From a checkpoint of a small transformer trained on Wikipedia: vocabulary 13604.
MLP neurons of a small language model. Each row is named by its layer, matrix (down: output weights) and neuron, and shows model dimensions 176-367. Each number is 500 + 50 x the weight over its row's rms, rounded and kept within 0 to 999. Numbers have three digits each.
Before each neuron's rows, "fires before" lists the tokens most often just after its 100 highest values on Wikipedia text that the model never trained on.

fires before: " of", " as", " and", " by", " to"
L6.down1626:486557536442405477464564493367477488576609575518454529518532554488522478489488484519509450467494508517458485522478448439493546490571535577572469504469494424529422538494472492490414550622543528513477585598421518546508516438484494491514558547578540504595477420449587480482422496481445461478461520479506513440445533559587439493446454564523388461561536381485497521438477558439476436468507500423545499471518440439497530516475502481576527481442517533532518520518579558477490455493476427451503466374516471511529474546537504541567541511502447588550524528480493486427485456566510444568

fires before: ",", " to", " he", " He", " she", "."
L7.down650:470564451370487611475509462601562525452471581523462527468479485447484426536488467516372458460482533534561535459464450508550400452466404549544477483488578436501467532463500529550398412563585397500416501565506530587574482501433485510496503518568473522521477547586511500573506441493456510411474458517478501593447527418540509454518498437501440559489457447524455571493473518498537538431479477460494539462556634466474428538460554433451363482538442517507525476496511581638469570500481462458541454487490383478500501504520497549485422597464496550447470499582491503517507559573560436558

fires before: "1", "2", "8", "0", "9", "7"
L6.down865:519537417463568416512480390582512506470455539505477406492511501479552452514496418596454524455462502486563608551457539477504483487456498470524387516522538607471515655559498605509482514512464544499541490381538536564584562454444475456483517535425532505598565551511586548454493427512590471463543548501507501481424457527531505547520601521467534546352518364505473575540527531516490440510523450424463480518465525550531599449491486556510566411570566556515375537536437462559556502542536482487549446487501438559489477534504484534463402460483547489502452471476426557491494553487540544429

fires before: " to", " in", " from", " at", " of", " into"
L4.down1211:545449569433532412461534464426533437487533557479493487486379472462466487547445445475509589546527597522511467563556456487527507519437552494474422547524514545480543467576542492542470560561489456504514513509503579507486391542411527489558575450540504610447508530575567510504545400459397428452408451451480429482528457534520519425470532489510485472511528536517417491438546553461577566457520531436431454514551464504464558514481511530420515535600449500536461534485520573541538470488592571605551432452480430514486506529430477508506530470417490508438509588490546469429511403481528635583

fires before: " |", ",", " Aud"
L4.down1543:547416457534463524517397527454332467481504531555524553425506480506493498580465480551510480517542567521503498448514567472507529448451532507537497511507417499450481575518562491505539524565465519497557509605434524519542457411514576564600452453518589601515482478597454509563558584454344354506487372578474559529565469567527526498550470493558461543538461479503483514432510443514532502549408498376447445582486568481423480547502548572462498547531534461572439558422501387454480587530441563496512477401480503457439496433453494510499541448443528418516457537554522456386496479493478476407

fires before: "|", " |", "-", " first", " medal"
L7.down1440:587464537499402487454471478510421472503482535555540535547568579450479534516546527487539440514562455436523478491473503501515551450509525403430468507561487592550584479390459587515523477584473525431540502492502517557457472478490462463555535504423460435458444536579501492444432530550495553507535427478478461418479409472452444547516624478506558438480532485483423427456622533441504576555469527427551492469504470447563512513480534390460459469454496534612461485536557368542484506517498531400510469504535532491485461490482473496536515434542614494464517539572463507567493606457552453562

fires before: " |", "|", "==="
L6.down755:575544542498507527514449469543515444514409490462479547558503499448502505518519498524496496379484515608491526393464467500530537478580513481562461477493388446478578535489454539501500455456532484512489448439474471513505470408452484492475489510440435429435488567609529491455580517542473511502584464473454479499532475496406412425562562428431544569443476551502525529484564510465521516567499484497610523548536566567543449485550559522377501549472503502522625535560532473508437470509508560454489490502559577478495559518470560533410565455498571494408528504494523517534529485516542456481

fires before: " |", " is", " ", " have", " were", " are"
L7.down1380:419418461562453516467445492484520526592541423616523488471565509413453547485517485498436501521483501444500523447451435512508594471505517571465471399582532481454594449603533537473432438443537461529509435530490606505495526418534596492531591559498516499575468404475505464451517522627530510496487528471454526525516444545446540510555514411534404479454588498528475539464453486574524430529407525627436642542506593473400505467538588471525476515378538477484452494564492509505543603556504497500475498512474391381520392477607393509538651572482510562484483504579520513528491511457491556399

fires before: "\n", " of", " and", ".", " in"
L7.down781:550492498541546500490553531481458480458452512575497520514446494453504495508498493473527451521526497506415436534536409520507571474513486480559419469438473476445463473516478524650480512536538550539531602530506479330431490375472404590408454485521487542491565490458459629446543543401570393499530505451537516488584589517496497496451488409494544570492455600549504445474553544580490376478431578412508447527559547424464514499504490487567534478551542436414505435516501551626497458486498558562509526525548470616522546475517506532492546486522476545508551514522492551553524584459551543550

fires before: "0", "5", "3", "7", "1", "4"
L6.down546:512513414561616506510499495525468496601403540470512482584460419522506508461449457447608503422526470512558552555514526491428443500450598485643505552558431458446485506433464473523464500496505532463463494445562446530480452532429491479448528537458576482538479514417490519477473511494494482553516465476526552465557534492409460432554518486512494571463525425549553445479521504527508490499464508564456515589470506517500496536529533509487571446518543555431575470445487408445517495575425585547553478476515463510425484491479490585485440483465515545439605511499521473501507442557458588551

fires before: " to", " on", " in"
L4.down910:513551503497491459473559510595524476394558512414484516550450538472547474483439524480476514446429531517461412435442527479505491498495536473452544525587517525405490548457466476489431570506473587621529472507472527519466425478562513495501549544524484569450459545558640574375512567547578473512622591512515486493496539541446516436502512504457485523617489484470522542442535510616484457509607458460446585567441589539538539451543596500516495511497490439480534521450455474523472583499475525473432430499447509598440490486422458519493498572559623510462492477484520505541523510496506506545

fires before: "0", " |", "4"
L6.down139:524431320575505398495492521417500601466520480524474434509458461495494506504491602520509428512428534461473472432539501599516491555466547577496458413593514563479536565522532488500487550589476455565522542459400544464447414476540507534502485423478538491545385499481688517515593518446501515625534444564463522653421532444513395498456575514590417397454499454532434400466455452504475470552482502471580627532501540452506597548481575526544499505574516490560462476545431561439522490484530547528477570604516511582445474395475524560525492511521517480465482597464475479473495456491539491396

fires before: " and", ".", ",", " at", " in"
L7.down904:440505573499569428476551541501466459500498535534474419583454458540527415480576425484503604601545523453592505561546537505534623471408462458512472455486435482501481544403406496421527619537478570477526495544514554474408468430555456494479453455466469445520540542577542497386481477518487475492510514534515430453528546490527511494575478555506621519512466638558388520557460364529528497428477537486461504584507504532567507525484492427450466563507490552486556516463518540456499426455510489529527504495507549534543430429542515510515590363535508499536519510580491434405470443564468416490

fires before: " in", " on", " at", " to", " the", "."
L4.down684:454483437448486555512548400470492533604556455533495537532470528481481406483473441460473512520498485447529445518491444484518528534518540547495429503492487462529492609479482523586435431528616523528549460465525466450502471530456480517358586537487421510420455437462582466482498520503396432495532523482559440479459491456548458435488412509494465456577528472510496565577538544532519465451585560445495575449426523400510446626629474480504513480514558575605478414477490482441436590529467528503491439441577479516483465508572470433562490446460504479557609530499611468533469454461428491539

fires before: " ", ","
L7.down1410:510499497449472452604497489516466474496515424516478457477589552408554556423583615472548547562572444543513469599516549494544527468455459389473499479535606448548571489531519401519401593478410503531443550492418546411548520513485477483523504463525429480460543456538564470581457562501444487586466414489452473501457491523581529568591491443558460470524631536417532521503578477535512510512496515551578531588518573448442478497600492507519572518471473443487567586487523550494553494501375440454467504469461499447380537442478438534482580446519474474476498508476507522428544543524364496455

fires before: " ", " the"
L7.down841:468524521432459437410553515421474476565343478610474501536452474607502483519560504521451496437538474501535529465520500493485452419449487543462499529546504416460515586483557487508548451498459446519449496606512566547447463427610587552447519522440436511420539489471524493481452522508511476551443566500514483439343456470569469490525559569605551462493539453460498532513419515455516560484455479513575617483477413571446554540543501455602463567574538498515468551450591448510520542419496448562515540498497556514456407506533465444470500476438454521487596457526513551524525530506492460595

fires before: "0", "9", "4", "2", "n"
L6.down847:578567440479440515352524473568415453525520522504531494517367514536543469421483569543577497494479502520516469531569480465549614435515538519513448497586531497501463477429511456509528555501526503525450623540559521449426449469568515604533446513535608515567480562501518580459521448530517414493513515419502480436507574412555470513393434434497506567500430508405434443551579446524378516534483532475463482507511483507423573520507519535511468475442554500506471494450506484514529443491514484508490569537470493522512510523452538478437555542506505533535543502464449531503510448459439562487

fires before: "2", "1", " ", "8"
L6.down1011:457466459521594504481491501484435476460473598581571494525480512505525535477473451505501435448476497471500517547451522489496575455589468417503469579575516666543490421542472496454581518438555487422481547505473462446488499560499553421509512486552464539537386560395384430528464629456548541495477573513518483485425411571541555442440499490478597465541434397598516509527555536357445544521528452397507421560528436504638485482451586472518540541492552481401432436522514447497402531535539549469552471428534488477499397474494526462474479443440511513582574512526521523588530438439530534604

fires before: "1", " ", "4", "2", "6"
L7.down380:446601459443493461474576484350581490550521497556526409566437533547510498576529542478512496439392521577548504437476523477472550451449478526524527487611579472542511526520554512504511541502582423519401451457517552586486425528508501515451567565435496520469531445515444509382514399407520447515574461525511508520511523548512421481477473531522490541503443466481586524492530465438523465543479537446458491557430492577484564536488472531589426469481444590565560509489495451491568475509492553548497454430453582415470538529620513527534474617499511511470525413531419508395537524485495448493

fires before: " ", " Apps", " |", " Goals"
L4.down11:546483444540511427441566551547431471453475535564495519560468433500377464475507413611529534568555521493516516550402500448531516466401558443487495523547435524493468530440475521436469471450445598448487482516455442624474536436436558461501576586494559496439549437661571529477556425502468514570520547488502569513561485436435406490458461508493444425479484547473491468446559526614466525474578528437565580494486513553514508527492503454556485485525568409518494557476513520475464450470571485460444467488497570455416443440472489553476489444506566526443517391565481544587445434532575647499

fires before: "0", "1", "9", "5", "4", "3"
L7.down993:557502476456490494462515450490478531429491498559528460515432539489570546516511664507524471460489508429487571557542513593576576565520536600485510492504535550610519542488488577531565455501417500505474435463463490475385422514436450496503562412544549426505491487416495492539552519495509470497490499540500382569542522450461495492541553477469460497504478492513448485401473570477554532481584532537617500490499493474526564549471489444552528502493482569510494521497557472435536520518445521436427472554429475497455458509504438596474533552606408552465501477460446446555530474499470562596

fires before: "|", " ", " +"
L7.down1544:457538477621423530561541485542445473415459565429530524498500527550517486473520478483448562493545489405506572438556508455506493493514520461491353577523502507493414443550491497515545464501507445475468525525516411484551462489465529451444622439471532527544510387406483438533578494465437522552499472498567569500504564512521466473640478434564432565487437527501413568485532500552465467496411609445529554508531532528560407489491580450454537491481487406480483446560472515505486487440517536485426516504481447452492476509525538549502556469526527485549523470491487471484436424515561519466

fires before: " ", ",", " |", "4", "0", "1"
L7.down1204:532435399570554416537443554528584533428495468506498464522537473447504532446389606490498460409501505479501502560587510626523424386654513466480490398452483464511609522528485403548449508481419530485484552563445493485497488491600454543505509549598459486545407461523494453587562486553473510509501434525547476509423516403534519496411510430462502493520573447503452557463518565526496547420566492558528443514414502513479493440581526602436565504518476440488466476502452564506507589451495411532570475567480524488456458433457475492474575484493501621567589552534534391471551495607347505524

fires before: "-", " (", " ", ".,", " Jr"
L7.down1427:510453574468538483447486482490452508521425473521466545510447493500427528533431587530480540529462521492511539430491484433443522463536396440501564553547572438544451577564593488471542453406530360516440463514455439546447471544504426570514548493589601432559503427459426400505454487495480359494572586516442398476463450499483485456437549564452548516466502434537502443487502569495518493582545450478419513554463514555469480482627466622478517435489506544528467541495478552532542458519519493561572479512548468466546427561538482504406553583457497457466557504501443529525468484507505548479

fires before: " |", " is", ",", " was"
L7.down128:451499471521382535581421478453479454441481607527418412450604487509604496557542566459510500451400471410528473466517550449582395503513543533490534512407518551536523551559485463500515470573523507526528529589463491471451468442453471546487575434511478569539417435558540462507509551617431531507495486468478506505501504503477437481548384441463471484385528471458509443473476507605487495456425475546528491526541540495475577580547575578482547472500548491491509407545433531411476470503530539443529467488513547515455475461567506387467611491525454506558518466486514474407523539546472553555

fires before: " "
L7.down1182:570430495537514436448478418502458498440407530549512497434428539557436585473511459482432462468640537499503550525537561534474442445539470543442424572540498528488524473564539474517486503424471469460463521489488483490534401544486569489526458493560560497565548446395544519566512474481592449460563468388618542532411405520521522480568426504524503500520542446543451445402500553446448521580421456470431529490529409541582524412560405497444557465441395506538502419507484438485511540456572533533529525475477414483515543516445547469442575433575472561530485502521484529496432481547489501501

fires before: " |", " –", " on", " medal", "|"
L4.down334:655463469486467519472492523497613422583504423518504530558526498482458528497506559563484497471518546617539519424518475529515444559618490525521557495599433417518555473469533541545514486485480576587481445605492461577477518516462511577450481531427519518493591472479477509484530555558429633427507587491448569515645434437401486544494477497466472482524572403497519532421575535509540504497503550401484404541435526495462498497471474551469458434569579499426494524549463409514399548570461473502506487551510483623465569487487514508552496519557501504488557498568485605512486541528551441520

fires before: " ", "|", "°N", " |\n", " |"
L6.down1585:460487406534445549436436551574571525488510478504545399507429483473485496521538605394528505457483472485580622551463430485568506487532464543469491532497550430472456471504435485563451468544476482426478556561442431403467514435476545468474481500500404522501523435478448430453507440524474422567434399487533456508363486467463496504608524493560505633487533464566485525465488547535494527486545487514498385497494508524517500528473548479509488444479486546451591487546448570468564444424541561489573475459511473524560505489498468484497546573434528439455566528471487515393551474623487444474